{
  "num_attention_heads": 12,
  "intermediate_size": 2048,
  "norm": "rmsnorm",
  "norm_place": "pre",
  "positions": "learned",
  "init_std_up": 0.018,
  "learning_rate": 0.0127,
  "max_seq_len": 512,
  "train_tokens": 1091000000,
  "max_steps": 4162
}
MLP neurons of a small language model. Each row is named by its layer, matrix (down: output weights) and neuron, and shows model dimensions 368-463. Each number is 500 + 40 x the weight over its row's rms, rounded and kept within 0 to 999. Numbers have three digits each. A neuron's up and down rows have the sign that makes its largest values positive.
A block is one neuron, or neurons of one layer that tend to fire together. After each block is what it responds to, as a language model described it from the Wikipedia text at the highest values.

L8.down93:504498535476510553498535456475568545553558514510432460573519474447466551494543504544551516527525511504422463428525508560502565441434478436515431535507431503448501503473475496531515473478454552576559534581474425456448527526446529456545526465574485452449565613531507555513482579549519545487
L8.down318:535486528539473536505525485467542551495483471525503467520492499486528492504498477463455479518511492515484480546508451462530415513543507478466522491521557489483504514544539450490452532450513469525575474471485493456493460513515542382555471518390516461568487604544488485564465475443437528413
L8.down340:522457419476454464524498508506496453524484501490503456533522420489474436486507571571543542508513510440469416520533591551468448423482413469503507463474535502516522518507475558468564505461489480571530426527480444511477483425501596497505546487499493465539522616532520423487515525536474454509
L8.down569:468434515519495514570546622514598466493471522429458535498547549487522623445499494424491469458528597502508500541482518495554539468522447460483572481437525545513522498549485505548509478481484545532501441543491465435509472453543459469482461472480541517514517485515531478444532469524527495516
L8.down765:512501550442507552518466506556533423441538486467549459554467506579559510466538433567484511492540538522501480533500533522483527591388525393500468519458488444497443443511523486452506529468503486408517480518498421496466484504490478512518490525561464481508514617485549492482415531516484466442
L8.down974:441482508532576486554428481494561499399429530504544445513508513455510532491525514474489451515445538539511491467509465529486512478522513441543564487546477424518484505501579526552555498531472497493493503483453484551551474487527558481519559528472512502535528716534491469610567543523572459482
L8.down1539:511473518466535484448397485479523470447448517521505477522506514555536540525446492546506478539511481567473578539482456487493492458464514462564527423468557447497549455489524605553547482507531474534542476421512458505429531501454518521503502440508462503508512514598516524429564505524531529456
L8.down1729:469469524500540474502539471473477567468483503447440478608571486427441451556510476463490427500495452501516529507488479526411505484504370496595518464547508509515464518552534549532488510532503495514515452512455484527478505403438528542491520501511480510549599498514460523473541445463487506481
Description: Clause-linking connectives. Words that begin a following dependent clause mid-sentence, such as ", as", which, what, because, if, citing, plus some verb endings like -ed.

L10.down529:497501494484530535464486508563459500456538484460498490500450532548450502497490496474520481441470528455492458479510516492547527482548534491533492399485543503501496527549515504438510487525466528550529517435541442473510484448491544528485555410570452493507501461487525497486513443474470478444
L10.down578:522448470503493520567485525519450509499492436442483450511495565517475499430518555472481450513475569576450527471481451507575517501493533502529532426473525498559541494468516490551535527544545423499587475465380490503584538483446494490474506532508428466580556518517500494536476467473515514450
L10.down954:567520536530498538509458520487482514403547494569524432520531465487456472478467536501446442493518526489484541518454487477507487523511498502456501543516465468560493514480496488517515542496430455551531448484469426448503506541523483535520502471523474514520470465499495517462503513518465441463
L10.down2025:581488479539561458488419482505560520500494451455610480519505582490399500492480584473520482561502413519546499481569420403507504541608503503488450457473519483439537488511530486549589528470486563478504489481490466521494441539496438539514483577508506529502521418536515545496439555501527496503
Description: Material and colour descriptions. Points in physical descriptions just before a material or colour is named, e.g. roof is in (pantile), built of iron(stone), violet-b(lue), shield with; also word-initial B/b pieces.

L10.down658:483433480445560472549538456498545518510422444547545435537498499489572552574489509524558582455545520522512488441536484489495485466451480473572477459538457525436511568497516515461526521486405530483563502453447494499599497497544487443447576531528480463436455435466511477498529449484540570505
L10.down985:418537441564494578496501498560455479573485477485548528542444529489464563430534514566480462506566551471461536507470558544455522562525518454544487471480546465487478489458466470521476463550532602491534500457579575484462516533515479471513487473536464563537514478538480448514515481523529490502
L10.down1677:456467533489493465498532456521531448454500519437513459533482469438514453485556521473458502516539480507476396532532513498531445479463449525542448419498567530539550484540489545555463509470481505517520502507491503522494466459542477494547481479446491460497444445479502477425490458443533521568
L10.down1802:559538479409476476507541475472534532531494466466539438531538453512546482528522533460524521448493535496510563492514533495483534509442491465500530493501517482523526486432418467532492510530497477472456486523504360477467510533471493539460533480509529496434495569471452524409485484446543494481
Description: Model designation numbers. Number pieces right after a hyphen or letter prefix in model and designation codes, such as A-4K, Ka-27, AD-6; also route and catalogue numbers.

L8.down158:453513450529519457483527456441550446476500510549410462488519562506473477499487469453527522513515524538536456589506526454492527470507440537555518469569557509515473520498504458453482454568510438485479513431483511545474485526489462518482577469481504489459435508502504497519490448538551511512
L8.down442:473528511515473490527496523470535550491479526557453455470548430487481493484549472443552512428437480468426466484581477513518485461536451561542509470497450545519444461516479483499485586409470500559540510523496566530478530499514439498436507466509576515421511556519486535497504509533531476489
L8.down456:516437487473566457503469497486471541513503471543506538511465479491478467443476499535585546444511563571531501488511442532590514523559584546544577504596555495478488524477490488421551507503527499514516397513500501509531492585466479501485458440469443518602476503516512487492513512516478421529
L8.down708:473531503444508491429450538465441494407501529551504485574472440564477514486511494514477545498437569511464441525564533504498565480533449496509567453472554545559490508486604519445525485511551521528549511469539523480510513473573511420542417506468493495504496487454476442454498471524507467473
L8.down1115:509526538496503468478553520465501473465530466549509493513559546557494562544537596535476493604488530506538552560509564540512515472526405548491513510455518545535502478546484554522514488479465451472469598462499521532484567494458553503543542514481542508514430479485472491548538497533491504399
L8.down1196:489527503508513491494537507525515511485524526511470505500528527487499554438518512419545507438475544486550521474484536523540507556508512538489437449448517538576456540587513457478532467464571481519491542516528569435439585569494503440464517419561500443416567487484498492592519510579510492520
L8.down1206:501515517517496527463505418585466491585471446489553471514464493489456544485464496543576492536583512490507511519480503543476544542488522464528446494529458471519477507523529496465509513493487480492491506561468510509524471462497507493456582490457530429482543553552462465443517479539474491526
L8.down1754:481468482545565465545431545479450498492510474396511538428490409505528492472497590555565512509528568571465530541522492468597497570511550553458476569554552529437467430560501448568455549481444519463517567558504538433481512423509487512510579503590480501533488620473472453488547549474534520404
Description: Numeric date/coordinate separators. Tokens inside dates and coordinates: the comma after a day, month names after a day, the first digit of birth years, and ′ minute marks.

L5.down826:429532443490494436559438469463533509498490481421508417556534520475513560499503511503454425479470476459499503539460489529509496501542447544515459556526575550475515569463527460500593471448519469515505521520493605502473503436504489511519517535525540503492520494455506473507520519577537433471
L5.down1798:486525522448604461493498511535545491495510497451443593473464574510508473470588468442541526489516549430587507514479540471521513506402490498492528444514534538458455544510535492495502465502506408522469497491574542510468486472464557479468550522506490524497522455500386498443536603502492543485
Description: Early mid-word fragments. Short word pieces just after a word's first letter or prefix in oddly split words, like un-bl-ended, un-l-ucky, phot-or-eceptor, f-ell-owship.

L10.down544:434513408463547519526516516529509489493484568557471511495462461525500498442504541484481415461509459544498466546546428484481530511504461464488528522556436474460476458489487540480510523623491550475480478543439442520472548506479514523496487458514434470460527560510377425574503480483502495499
L10.down737:487440455507459499580503553521486544548567529455479528500486512496553521478522480550481400522464510476504483514543460509574502491511501507447495502437490490475468500516473535511442532446559483453523495524507450601542472488565490487536574406498465513525462449530534475498629537492528515470
L10.down1397:533452476513521488506499586503525459523565552467468437500496592429505508547464494491577462492510433527445573592520468477491431520524476539452487528479469463526542536512505484526486550563508478476528435504502482498516515483469541463537479455543503505504445474492406474662535497525482511545
L10.down1699:472474507526488514496536519552533503462542518476502477476511514477450473530503519544566503502510470488529408511516519571478472505432492482493513481502513439553510530489562543528500504454572580479485525515536527495502526539530507502485429464476510448488520569487492441528579499626428470481
Description: Mid-name position in personal names. Fires on the token closing a person's first name or middle initial before the surname, as in Rudolph J., Al|ain, Cecil|ia, Park M., mostly in lists, tables and bibliographies.

L5.down339:532484521480505528427531510543534473530487514441502554481529507482484428521517516496469530408546513501515564539631554528469492554447511534490489499511455503416527447464594427481598476503489527527492515449501571486469538514539487529514490562438510501452487602460481493519454536421453423456
L5.down908:438478500498538517517479474490483440459524548448477539450514498472494498520470527567524435531490519495487514469512521489453444479506401409537440535517577501442473516470517515490475486478490538487547474409464482474527483478466554510538545462533485504463489525533502484454507464415449458467
Description: Adjective-completing suffixes. Final word pieces that complete adjectives or participles used as modifiers before a noun, such as unnerv-ing, estrang-ed, Post-Class-ical, newly created.

L5.down323:461477435481502453553547426451483560530512496484479456564526478462433498505469431542522474474504459439470458431512502512465507555512493531530494511494528448459542538509481546504477434389501563446520484512565538424607506462520560546501453496550440548549477533523474479489491522489445446462
L5.down1891:525465541543464446472472476527475506456477612538465543508490537515492503477515489383489437537547471454407495504460480519548540546483451485524454509523399478542542510513483533449513505439490486424478560372524511458496508482477503475544466493559544474522466483534530565484467504438441482487
Description: Place-name completions. The final part of a location, usually the state or country after a city ("in Sandefjord, Norway", "Shawnee, Kansas", "Budapest, Hungary"), plus some phrase-closing nouns such as Life.

L5.down678:609510519477525512500557476508486590488478539448447530449454370485491514521453445499477435458555407424547495508474567501456501525516452479486545534549481536488512432542547512527458495513478552492557466561510507453510546460553444496502449514512455524420447554498494548492455513495472428464
L5.down1726:503457461512584495440499514578473506465410572491516571494543486443522495544513536546512555544538543479517441542556515535521492569465524515435587540472510509453510452497513476505550434615548510502487514482468444504507534455484505437439494505477540542442488581398516509449435537496539432532
Description: Ranking and superlative modifiers. Ordinal and superlative words after "the" or a possessive that single something out, such as first, only, most important, last, third.

L10.down326:532512521563468482464529445509563501517499480498480495597538559531477502390506497537398463514481423475463450476493499511478430566542492509506442462531506374511443490447516460466507483448436539548478508539496588487575529540497446554441561553521465495506468502474505524500548507494506538527
L10.down366:527495491510512450550493529530525528562451534483487460506545436492432490459536475523519488539487503430493549431395487571476482488516462462568525527476539549481484460542502527488554478494535448479494443515514513467487504549531400553552463468486536525519526501557466524479457531513558453453
L10.down881:425482524494383473413480473464498587465473491541582516525547532512492463533461499487524464512504513478531529501511500457447541536511484572508472492518541446471503494571546538560443565500542486516549475475591445535494434534415461549456519532499474487505477529540506447506529496449470480468
L10.down1011:448540490465489436468515542451464555453530504561466457504576478550445457407500517439547530501452482468468523477461412593452506481501483462514461521546567431516442509486506507488474500469558485518483556491489500504509476514578507502543447509480510435495497507487532458494480503584490465544
Description: Birth-year digits in lifespans. Last digits of a birth year split after a leading 1 in name lifespans like (1905–1992), (1842–1889); also longitude degrees in coordinates and years in tables.

L8.down22:501494465561497503498567447467510495550504486539547463551492464482525480461499496512469481446459526454532538487424516486558424513470522439529507528435549533498461504535499487529439548495527498451493516544535509516530577519459491462416466414505505536455499509428501488440503483470527467558
L8.down446:466529556526465443639455488473477564495491591585441544571518475394447564564491413544520547469488537486464498443440474534487504479499474503511547511493505501487445453509447523525506523380475458529465487502449431524474496548517400511459442486622521530514508572510586466517418541471525529574
L8.down497:474499484516475537484514583462523458525486495473467540467456521535471549508495475496493512451472511512531507470475517495447490510461564485612484515456498530541493505552438490492458558483506452410466461514471443467476507483503473482510532472418495450520473520450442446475571469477454531462
L8.down650:488551546546475496454490483555458519381506455489499508501453507496563531514478541513508510540483480525529547541494467470567472540477499470509492463527515468493493491448456539508538494502520473478498528472526542483490441460470572527480505514456503579485500467463606519443417486481497491521
L8.down920:473504483501519418483417516489525442523475437480512464558471519452490514467433526498443588564497541506495515468467518512507513504524506539486470515528475520530525501419503560468522535500548489487490526547506541523561458503513463520503534416589512505527523612502525413535538487484466476496
L8.down972:528546496535482520478497569492531502451445488578522496480435439584440493507444489512500518485557517489426441507523545430518463546457513510518477524509462505515491521504531492462476598560478491478447595445515468472504531470493471539492531531474554539456522460538576529511504527498487370478
L8.down1380:463546500491479445597536498508484503458474456564501476534479523490509491503480471438568539560496500488508542544499518539444487483446523531527627468493456536510462508483522462512497401590505494413546574470555442475395494552510511547539452571531505508519512430448550506498487551569502468506
L8.down1683:561473540497592497589524525584582509482463585544502478554521440477549499562452447468451467473536513416463480533504488493479403561462538445559475492451548470519472453527535472518467460486517485505567464463523475532501512537542533535477462554521553473461412477432518496524561507514517519479
Description: Predicate rank/role descriptors. Words opening a predicate noun phrase that ranks or classifies the subject, such as ordinal suffixes, articles, "as the", "second", "most common".

L8.down438:512505540405468465477445442484525428538545520477550488516497517483506503510444542571488516505456537454486480447503520533437480500545521518488481525454463478507494521489485532464453495545506496518435558456529483458517457501456544498472505523554532480486501415536441450518565502473536467508
L8.down837:494515507503517443450521490450458523467516524416493473454477493488515546480539448545435416467460530491458546535468533521482465437482567509469515462508517468481534574467525451465493516560456486531531507456520461502519491514472523428441481509534487506458553447498444450495546486492484516525
L8.down1053:471477450544436534498571464482480511502486558448447483446499493510570513571534496466483472519568483496413522485541539484493497507492485543433544545429504513573526533433501474534541483573482559560506513596470427456494420532447537548518524423408479459454480514482466547516409523497522472525
L8.down1122:441500496462472486518523508465515472472521475543513521516483551527545439478505510452504473502415461498497491521542543569476355504504504531436509562501438501474457538473502543457486460512450526523446472472457555534465469514453530432469411479522520511533498442477519427514493504478501502434
L8.down1396:503515504557508445426488510532421533480505513544496467438487568476536539547562578477498457457506477524448520495545489504486450482496484458452441487495410462466537552475462474434614516525535494496478536476498458547548496460418450526511455494486470423401539462527548526467481558544587585511
L8.down1426:484547507498538497509509455439447550487490547501497482379478498516523482498539461535494498485437560446549524448457524520466444477490540524477503486519482567497524443439503558524485489558507557454567482476457452567439524510519498525546547469496569480482547510514498410607540491500495566520
L8.down1664:516459420547501491520580509479437505501546546489470495519518503480520459511541497470448447470459495460600464509551433459475550512479563571557556436453448449554467498438541518565497503585553504512468481499421448506520438581545423540539521459551521472514424496523503503459523566512574545472
L8.down1807:494500513524551489481512509510488464559520498445515439443428475512566470465504514563510436521485525468503469511569525481525450503491482520457500568460553490464505492527516422546580576532427491454515468552500419483473495477520522580502540459493479469402500440491461509463509469489510447531
Description: Given-name completion. Final word pieces that complete a person's first name just before the surname, mostly in tables, cast lists and credits, e.g. Flor-ian, La-ura, Ced-ric, and whole names like Robert or Brian.

L5.down1526:539487537563531440569496479485475501568467442448468491503476508445517452506546506530532465497426540514488534494529470489512449462491434495510475438424470464499498514485506500540496498564513526549546524476474404436516477475481487480516554530582452489473440454513488478511497486470489447580
L5.down1957:586567520450426504436538520489550486512465562477504560482535512450431556487482481459569488446536478518553549537529520471568520526497503523516444493475456509402506434482527470519528449524556508514539458466416426511523524521482496476467478480435533496526466495436533429480565561439518467547
Description: Split first-name endings. Final word-piece of a multi-token given name just before the surname, often Spanish/Italian/Slavic, in lists and tables: Alfred-o, Joaqu-ín, Á-lex.

L10.down38:532492530516513485546496542457469508534474509543472524422475556585442481489505474441554506469543464529544507533488469523527484482518562530462503520491523505509554491474502480567486471526477482467505483483548533536548482458489469540503453443554484531528459634513505502478579485490600434542
L10.down530:505506489531573508515496496486506474512445510439510499458427492527510579464539520510501476465496522456483510521512433493461535523448516473538591541459553473498522515555537470563553504495506489473549514485499510572502565482463471471454487393517479545541498728523483523568522530474486501525
L10.down1440:511585441499409476489510534470512507486491442573494462550506492463535567396541521532494520433472531575556467548502504528405452439549510513556413453417515574489501450441511460474506515538511495539468463493475436546445472525489543508531490418494452505494433610527466505505513483506486531489
L10.down1883:461479498428576489481589467483484526491507495496539538451464481550484541496463486485527489512406527533488422495464459543457425511468499446535551565508478503491492487603598519456498440554466486539511502545477476458445480527447534432547551530448477459447495544504572506478491503482492500422
Description: Reporting verbs before clauses. Speech, report and disclosure verbs (or their final word piece) just before a that-clause or quote, such as admits, announced, revealed, said, claim; also "after" and a few causal verbs like led, delayed.

L10.down322:534518492509471433535467441514511475508467494511477486542473452486482543478541530507511514447484395502509464532539504490507578501478516542520474454494595491573520453454518513467509489459542563389470552519458488528527441515508478518516537458458502417463505497537518492519555567417595494562
L10.down493:479547482430468482541508542557422532585490509522523537548535527505512495508476530509503483529535514531524500525496512475526523508459523468468466482466433428489515533517535499577463529498538462492469487507520476479450477508524523576534497433532561441467541528503449524508494497516550508464
L10.down913:494518595545550552566494551518458475456461437419548472514494540493520465458418542524508497490534501522557492457550536556531435501471521531542489448464486559540485449555475478501514462545450495520483542448503441566536444548499425493485530510491484475480514492526436491506507476474463472516
L10.down1517:508489468505494492508478547520531492496538433542466495525510499515539487441466514490522462530538553511527473570524489486446543436491518563498525510489463483513470611506528477471447476424433535490470531479429457530421501446507593486487517495468563536480424512505516501507535438522519465452
Description: Word-initial letter L. The token L or l beginning a word, especially a capitalized title or name starting a list item or table cell, e.g. Last Full Measure, L.A. Law, Las Vegas.

L10.down890:538464548525471437546524536536560471543483564504493489514480469545502431514526470453449514461455557492496456525484521552546520493460474507486556473518521517493531485495457493459441541509481540426491514470533576477415477450467510535545524497472524479491535504446523528525550528525510493585
L10.down1649:535516565561582485529470456494511476548446483500580490469446490459502582471492472535522458506531439553504483439510510563535504522568522544521480474481473503514450454523479515514433502515600482456475498480482455481515453481552482506572515515535504463476492505449506480573511500535476504436
L10.down1763:508474469464515504559579511463564547450470531474463530468459523531474537470462418565419559512458483501459536541495548531481469480476523518472475506484502576432537506508464512452446509519451469515430479548526429499439568469530489576472518468450545495487481473505542520519459452525489506491
L10.down1897:408484513512569459431532469506427530564518526528528528502449498547517480502490492535454463528504519447477497524447472477541522499535529444552475578530516561461560538455472539456488503496548483533513487485511471478533424527466508459520519502500479461474503475511485428538539522547476593536
Description: Predicative article before role. Articles and possessives opening a predicate noun phrase after linking verbs, such as is the, became their, as a, played a.

L5.down109:490515494429497472584534499492503534470507517488493468481504481533565479509504504464549514535475531445449526487469440521503528485437454578460502517529525416444532485511492496529532537492477516499536456518536476476501528521500480572481540494533465474505500560543476442530507483393490580554
L5.down344:452487460552514462518490569479517469554501435530473513468507407478454493458512480519497556596524502540481506491518426580503510554451503543443445465488605473475494460516464490560497513529516581541547531551482504462527492501527433560437455460508528543500538509568528451496469503529483475491
Description: Section heading closers. Closing == or === markers ending Wikipedia section headings, e.g. ==Synopsis==, ===Bioinformatics===; rarely name fragments in tables or date-range dashes.

L5.down424:516576534511519552420469581535535524495550413484531459436512531473483511454500451477525468434489527457528543543480481449497510511524418556368553482540463493520568520572489517527483536513508526526504507498564525470470512528499505515491529489501467488464497492512496484548514453501450457519
L5.down816:546483571486551520503466507532515521421563523490541560530548385499503517495507530497496492462433456500485470521497435439497450496594551489535500455555459511405529522465451491532503532525516508501515481474501408440500513525497480534457478490496439458567413426511528525469455499473444525492
Description: Month names in dates. Month names inside full dates such as 27 March 1977 or born February 15, plus digits within years and scores, and mid-word pieces of foreign names (N-ich-olls, Ru-hr).

L8.down9:484455460478559463425483490528536520499476474477470537500496486445505561441505550468549483525543491576528464510498517558505472472457541533496503575498397459519525505495441525555457482515499489479488454560469528443433542498467564511431502477472561479482495477518518558506476500529499523426
L8.down1005:438528478504537464509511455531480497552471477468491518524446548524489480414497450462543512483460508524572541546495539540499560524561480506593482471497501427494512491483498494512447505499505506547429532442438572516493505502506524509506545520511434498600492316489484507485622521492528469524
L8.down1034:532467530443506493454416596528497471505555524472482530523596474478553479483535524515504498507475441546481483526499539494567493473545480503566481548480446466509466525503466428494526558512460447505487467480445495427454467490452388479379485413492530508478522422430526481546483552549486533518
L8.down1465:465519493468408486442432559481537529472418472446576504548554535466490438491433480525481513549467539494477567457478534488424499573506529501548490490464479530497529512507472494571525442492565478441436553486493492486494519466483627452453490476526454500482439620452429527525461590451467485504
L8.down1471:539538571539457517488489527460461500520469545543482516514466578488477538537446507510550502506477489528467510458430555515451485545466602541483482501428410536506530534460479533514393497529534538544480447491531590533546456519480424490500498485527548517469578547535472508471507525457580514543
L8.down1476:511513461446493463524455523503526486517541508504528521434476507482514471457564498470476515454490526434529544482472455546568539550502494542532477578416497530491544521440492546519493530514515467491493458533500589515481469494494499563530501500508448534471366440508488555495466543543437480480
L8.down1929:503508507449552537517430566502587418489511496450490508516557511443492441515535501517536448518443476544477496505480531501498426460475449432526483471563469450570518496507456488516461464576545479538483511497469529452494520438509497517554551575436555477506538572504534498436464449502484503433
L8.down1945:487527442520463469489501482452422496508422471536475485567476481471556466497496625530431529536524453506533508499627523497533519471467482525451486469498597548458453474559505555474423527485466485503493573532551506527454518497555473489491496509474503508450553475471482428502444502565543502436
Description: Word-initial l and he. Word-start "l"/"L" pieces of split words (lion, lament, loyally, Lady), plus the pronoun "he"/"she" opening a clause after a comma or "where".

L8.down314:473487453449555484563482515459511534531423557487473481495568532507489451426504470507473566505450536493493455510464476480507479460576518523480442458519467525479487465530509461528461564387473558517438529526604423490487515494529455507416530539539517506501458540534498502515457458548447490470
L8.down353:485482393486550523539547511512509526520521488536438471518494509518521492470487554533548494485485453484464427494534493527493504462549432442492502438495485485557455480492433465556472487514512506497494526491439502496521460488499432502529542526614495462550484437564505472525567594492543483494
L8.down689:537520459486523424505496516501480453492507537487512484535458508481550571467497476467539542529433536548565472405485519482538488457426513522496544446546567522518460501532523455382474481521516527525514560512464492555493529398482517557485465507538449558470502547501517509461468496507485538539
L8.down718:529513539518452614565524519549512457536476521506530540459513483567533478425491494438502491582487510528479399485488464460564515482436478450491507528463557483480524540535409564518502486519520455531489447524489503512527547510475440488511507541542529566447484516519492555493467531602492509553
L8.down1168:438496592446428574477539475494501552518491471419543513538524475526506483478426502546483511513431534500525555484531436470470544503488509521425557548511477455505488514509582534495495503514556524524541530523500499509454486491525452544473458444501548528457559495429515428466562508517510483412
L8.down1172:522621430528475482457514565475463438475525493454489467474549487582467478496545451557580520522490465465478523502469473453542506502569434542524498468548535506547490553492470509544505445481503461504510480476459433528527469499521483536566528485494555542551420413448485518548534525534486437557
L8.down1260:517461492484568524456593436432478387455535560551504486474509478474456490554495462556509503565583541479502443477506495515499457565462539483521500469493452494517505525549486434500465492545518598573510455564491435471546536460474495499502471504444518361508490483479596443530515555458524588491
L8.down2045:504414543540612481574496569453537448498465515535518488450482533496495496463476454499544620463465498487563584507438572465434478429442505503497540503463481457471458597596517499443479524541430479485505487498522451477507523431490518518512478466486422529511539440420490439505442472506502465559
Description: Wiki section-heading markers. Wiki markup marking section headings, mainly the opening == after a blank line and the closing == or ===; also table separator rows and some opening parentheses.

L5.down1214:489510461470462567538512519551562592547431462477506456525557505450504509552483461456485501524526549514502528495537589464473579500515454511485546535545421463487506491460567504462454480516536551395493501539507442541531549491518508486477514593558504504505467561461527535483444547529411563508
L5.down2041:473533473409480535511484423571590503545537522510531502520485557486494521525544503498474558517516518518474443575533519501491467529430476531527466519508557506490453524517567498552505545497447439517496498503466517517551530398519496535531544482472543424495543531485506523507481557528503546478
Description: Relative-clause "which". ", which" or "which" (sometimes "that") opening a relative clause after a noun, as in "Metacritic, which"; also word pieces after a capital T or S and digits after a decimal point.

L10.down716:477499498555459436523537489454516403444476512518587558553487443505435561515434427471480543523426422472488542560510493464517459455472498527522482463525538448438554455429475491552512468518389493486518497490516490505472463540485524470430484507537488560531499629552471552442508415513488523598
L10.down1125:515561498412504411521459528458521474467459551474486518445437499449559517575471474481483452520514563430518509514470485489432455550494544478459543482474469460444473490500423489523506478516474467505542550528450529487471516469505451531493515491432434464540522495464507546462501549538443473505
L10.down1589:492491491581486505459638362452547497444498493531439472513506483494460462514541524468461524545504527498457477568485560538473442505438506497413583490447539484439510463527469468500538511432539536478500510477442434521553474477454403511505473471500541475482495540477474437521583522608442485582
L10.down1654:487513465520562531595527506458506502495509438497532433543518517511502467396500509450495463498523468530496437534459528440481506489488510547470473519519554526530550551499485545476593562478527483498526478476429534470490543562466532453485493493440557474478462501529487547452516518533444519538
Description: Wiki heading closing markers. Closing == or === markers ending Wikipedia section headings, e.g. ==Artistry==, ===Business career===, with weaker hits on table-cell quotes and commas.

L10.down135:516526524501496497464463512486561440445506508425535519532518484490458517533476476534583512509485522469484566556578587544454518580522520564426507547474522520502476547532499534501482497509524435453461545437455523527447571544575468496500501462491496577472431494490432515489533442422521530479
L10.down869:567532498480449519483564494540457529586485539499484419538510478553480469530484543499604477466459467527503555480511462487511459537509433453553508486456469525504496462604485564496556512506516562504453429494518413483424498507489546533509533547562539536479518592505445439469493553500487519545
L10.down1302:486545456548519521521467430496618479528520448579455510463452517525516537468515487450510488516531552544496453503530553592528537502426546576525468555502519606524473463510493540541499456524488497492493446469466576434484547559519512501533469525528497511473438507480407461440511518500552530476
L10.down1521:490462586518446493495454471502462499468496490540507456503458509548506486543491435464553538460531509518421585505488575532480493528537498500477503568482494504490474528460494430576509500556533420528475518500568535467463527530524532461575495522502566496467478550487491495460534479531500524463
Description: Pre-noun modifier completion. Fires on the end of an adjective or modifier that sits right before a head noun, often after "and" or "other", e.g. Jain, similar, Mississippian, archival.

L8.down342:503509532471458519446424490507461527464495483546494519511449499526514518436446499475477481466477501428468549463500500554480579508446613509459495502556590465537552506541554480548466516558451468472496513524561551452497467544530495524500504505481540482483435505420476463496522473578502522470
L8.down605:506470506493460482446463476540621488498532517490514519518515535462548500537500496516570457474547496478540490496423559474462516537502444502481538493470566547547558492458451454552544449523432524518451521503469467466478548463511529500519549494504461456417583511519417471494558519550499466524
L8.down659:463463450537509501479525497492515436531487493473505499519471490467489460496550496528476507484516506487532480507461555578416501435511546520517447531513569570464516442529510453531463464486566552481509494531466385478466545534455502452517496568484467560494497432562437480391538523509562489564
L8.down1163:526488497535487552491551466559529536560531507506461516407432534453530516472467457486510511503473503480512503532517487441462416519494546523529478539522552516483433491472502443475503421428432421531440521536471522553506455508478472437535478540479514452543390509504470458469552530452526427506
L8.down1486:452499490528377440518458521500478478532536522478589480533583482555479508521436519483463477547461503484491538521484579495599502501527517510494458466449571540487515469488544548528490520483492504525510484469488414492454446482482543492502529514533548492457446562609463475538531432545482475608
L8.down1705:524506471430482479504539437514505555492530488529442563457570513520491429481493509436511560457587542453506503483542476503526483463492462462479492472516538500510480554437420490478528514462455508442467490546548507492526508444463535547486560511525537486493484527491460496515533553520541541521
L8.down1749:516560508443491496460553468487506504554600503486493464469470488542513456489515470500530578487543536458538479517529425470531434538455490486488480469580499507479479561515465458477515481530528516478454579510394536500469506445541558555516495497482486465478474459508454515456480471517488523536
L8.down1765:449527450512557450508462423454492418519519475510496494479504495417530562560437545492519450539488490525573469455521508537488493503525558484539467564490570511530453485455515502451401538425537555503492484460519560515577512491535476520482452498456473432519484447496493511516520509485526476477
Description: First digit of numbers. The first digit of a number split into pieces, mostly the leading 1 or 2 of years (1975, 2025), plus digits after letter codes (A1, F9F, Shimal-2) and table labels like Team 1.